config.yaml
num_key_value_heads: 1
head_dim: 64
vocab_size: 8192
attn_scale: 0.18
parallel_block: false
init_std_qkv: 0.0449
init_std_o: 0.0
init_std_up: 0.0449
optimizer: "muon"
lr_head: 0.00585
warmup_steps: 0
decay_fraction: 0.861
batch_tokens: 32768
train_tokens: 194700000
MLP neurons of a small language model. Each row is named by its layer, matrix (down: output weights) and neuron, and shows model dimensions 112-175. Each number is 128 + 32 x the weight over its row's rms, rounded and kept within 0 to 255.
After each neuron's rows, "raises" lists the tokens whose logits its output raises most directly, leaving later layers aside.

L12.down786 [ 75 151  98 204 138 172 132 145 135 158 101 139 131  88 105 127 140 155 146 108 142 118 133  97 134  93 173 116 167 144 110 189  97 161 137  70 156 128  61 132 134 140 116  66  97 169 138 121  31 122 122  87 145 138  84 121 170  88 115 149  77 113 166  98]
raises: "test", "ting", "tain", "sta", "ck"

L5.down66 [ 99 103 185  93 169  83 139 103 140  93 145 132 114 128 106 107 101 138 132 169 124 166 152 189 130 115 116 134 100 135  96 187 123 177 183 106 155 155 106 106 143 154  98 149 119 123 157 119 115 138  73 178  96  82 176 132  81 103  89 151 124 181 156  90]
raises: "ious", "cular", "lan", "ing", "pit"

L4.down125 [108 154 121 124 127 142 179  78 112 148 110 139  80 125 121 161  88 144 102 165  64 142 150 137 125  84  85 105 121 114  98 118 180  88 102  73 142 159 130 102 107 104 172 141 113 128  99 140 187 101 159 163 124 126 141 144 184 133 196 122 139 119 181 115]
raises: "ee", "ations", "ation", "cation", "er"

L12.down505 [ 71  79 147 139  88 162  83  92  97 109 156  68  85 132 143  86 124 106 132 162 141 107 149 117 178  69 142 171  90  52 165 132 103 183  98 168 108 134 153 163 115 114 117  85  94  99 143 161 141  67 133 121 143 113 173  95  74 145 143 111  62 152 202 162]
raises: "ize", "ight", "ly", "ever", "ise"

L8.down431 [ 96 118  95 128 108 137 137 137 111 150 126 144 137 133 142 130 148  89 137 168 159  80 173 111 154 198 168 138 199 121 163  91 163 113 155 129 148 140 103 122  78 112 116 131 189 117 194 174 118 149 127 115 102 102 140 116 150 108 124 128 170 173 170  95]
raises: "its", "tract", "act", "cell", "port"

L12.down594 [194 121 109 148 135  92 174  88 188 119 120  94 121 167 119 154 149  95 119 128 193 145  56  57 156 130 110 118 161 139 124  88 172 149 101 160  94 149 163 101 100 158 143 161 115 141  84 125  99  52 127 179 128  91  63 176 160 120 133 166  79  67 104 197]
raises: "ch", "ches", "ook", "chi", "sey"

L10.down421 [111  91 147 157 141 120 105 103 124  96 152 187 168 155 126 147 139 139 111 111 115 174 127 173 166 121  73  78 153 112 154 168 172 120 148 111  65 153  41 127 161  82 140 107 119 143 131 130  93  89 205 125  93 100  70 171 128 145 114 152 131 129 133 199]
raises: "ding", "st", "der", "des", "|---|---|"

L12.down466 [155 143 148 135  86 148  88 105 128  90 115 164 128 154 103 153 208 137 120 155 110 177  91 202  74 142  69 125 123 153 132 122 145 177 135 116  59 185  73  92 170 179 112  60  69 119 162 174 141 171 182 152 107  73 129 151 106 177  98 105  74 122 193 154]
raises: "standing", "der", "ding", "d", "er"

L5.down505 [101 121 140 183  89 145 137 138 129  85  97 131 117 218 152 109 121 165 134 163 135 129 130 108 156 139  56 134 161 120  82  95 103 136  91 104 118 130 176 146 102 125 148  76 140 132 116 186  80 167 111 178  89 170 179 171  93 175 153 115 137 141 145 126]
raises: "night", "ified", "un", "if", " seen"

L6.down1012 [124  82 156  88 124 168 170 177 127 146 139  93 137 122 135 160 132 175 127 163 148 173 124 197 142 146  77 165 122 127  84 118 114 129 172  72 194 168 130 185 125  75 147 115 173 158 120 117 164 144 184 120  74 134 127 140 101 124 113 108 116 149 135 142]
raises: "ler", "li", "-", "len", "le"

L10.down736 [180 122 133 152 199  89 126 137 158 134 120 107 109 136 114 121 150  97 102 139 178 150 113 105  87  81 134 134 112 144  92 157 177 151  79 109 145  83 144 146  90 149 136 134 164 103  76 168  86  86 136  99 113 142 120 138  91 150 141 149 128 113 161 213]
raises: "ine", "rise", "ould", "sław", "ł"

L12.down819 [142 180 135 116  98 126 144  73 102 115 126 138  65 124 153 154 135 118 170  86 116 153 111 113 106  90 111  78 101  97 133 121 109 163 155 164 132 118 133  96 128 129  88 100 147 102 113  64 193  98 164 145 126 119 128 144 146  88 225 121 117 176 144  73]
raises: "ations", "ation", "ions", "ological", "ates"

L9.down655 [ 66 144 136 155 126 124 101  86  83 154 146 124 105 112 127 166 107  57 110 135 164  80  62 156 171 171 115 124 134 140 151 151 135  91  82 122 144 114 135 115 148 116 107  93  90  99 146 110 139 115 175 134  86  90 137 103  92 162 139 165  94 151 161 168]
raises: "ise", "ize", "ly", " himself", "Population"

L9.down716 [143 139 139 132 160 106 156 115 148 208 170 148 106 152 138 131 146 126  97 120 149  79  93  97 133  76 143 134 160 124 126 142  71 106 135  73 120 111  90 106 120 131 192 129 158 177 171 142 173 138 111  83  93 108 131 153 165 125 164  79  93  81 149 135]
raises: "istic", "able", "ably", "like", "less"

L10.down783 [107  67 116  93 184  75 151 164 104 121 169 121 164  89 100 150 162 123  81 145  93 164 124 114 128  91 114 178 146 162 140  89  96 105 171  97 129 102 158  57  89 156 177 135 161 172 122 170 146 143 154 135 126 133 135 136 113  96  88 126 150  64 167 119]
raises: "able", "arm", "lock", "press", "back"

L9.down991 [123 155 156  85  98 112 146 150 129 182 129 120 156 149 146 174 122 153 129 125 112  97 165 147  70 118 142 102 103 113 127 155 146 161 148  79 147  64  83  89 135 116  99 110 147 116 115 138 159  77 151 130 100 174  99 125 193 131 194 116 127 164 174 110]
raises: "ative", "ant", "ants", "ation", "ations"

L8.down191 [147 103  87 123 150 124 108 161  66 149 114 140 134 175 195 161 102  73 141 100  82  86  88 167 106  92  98 132 175  99 151 103 104  90 157 120 100 111 103 130  88  71  81  99 112 120 137 106 158 141  71 146  99 142 163 158 156 128 144 137 154  86  94 160]
raises: "ement", "ations", " Length", "ient", "ature"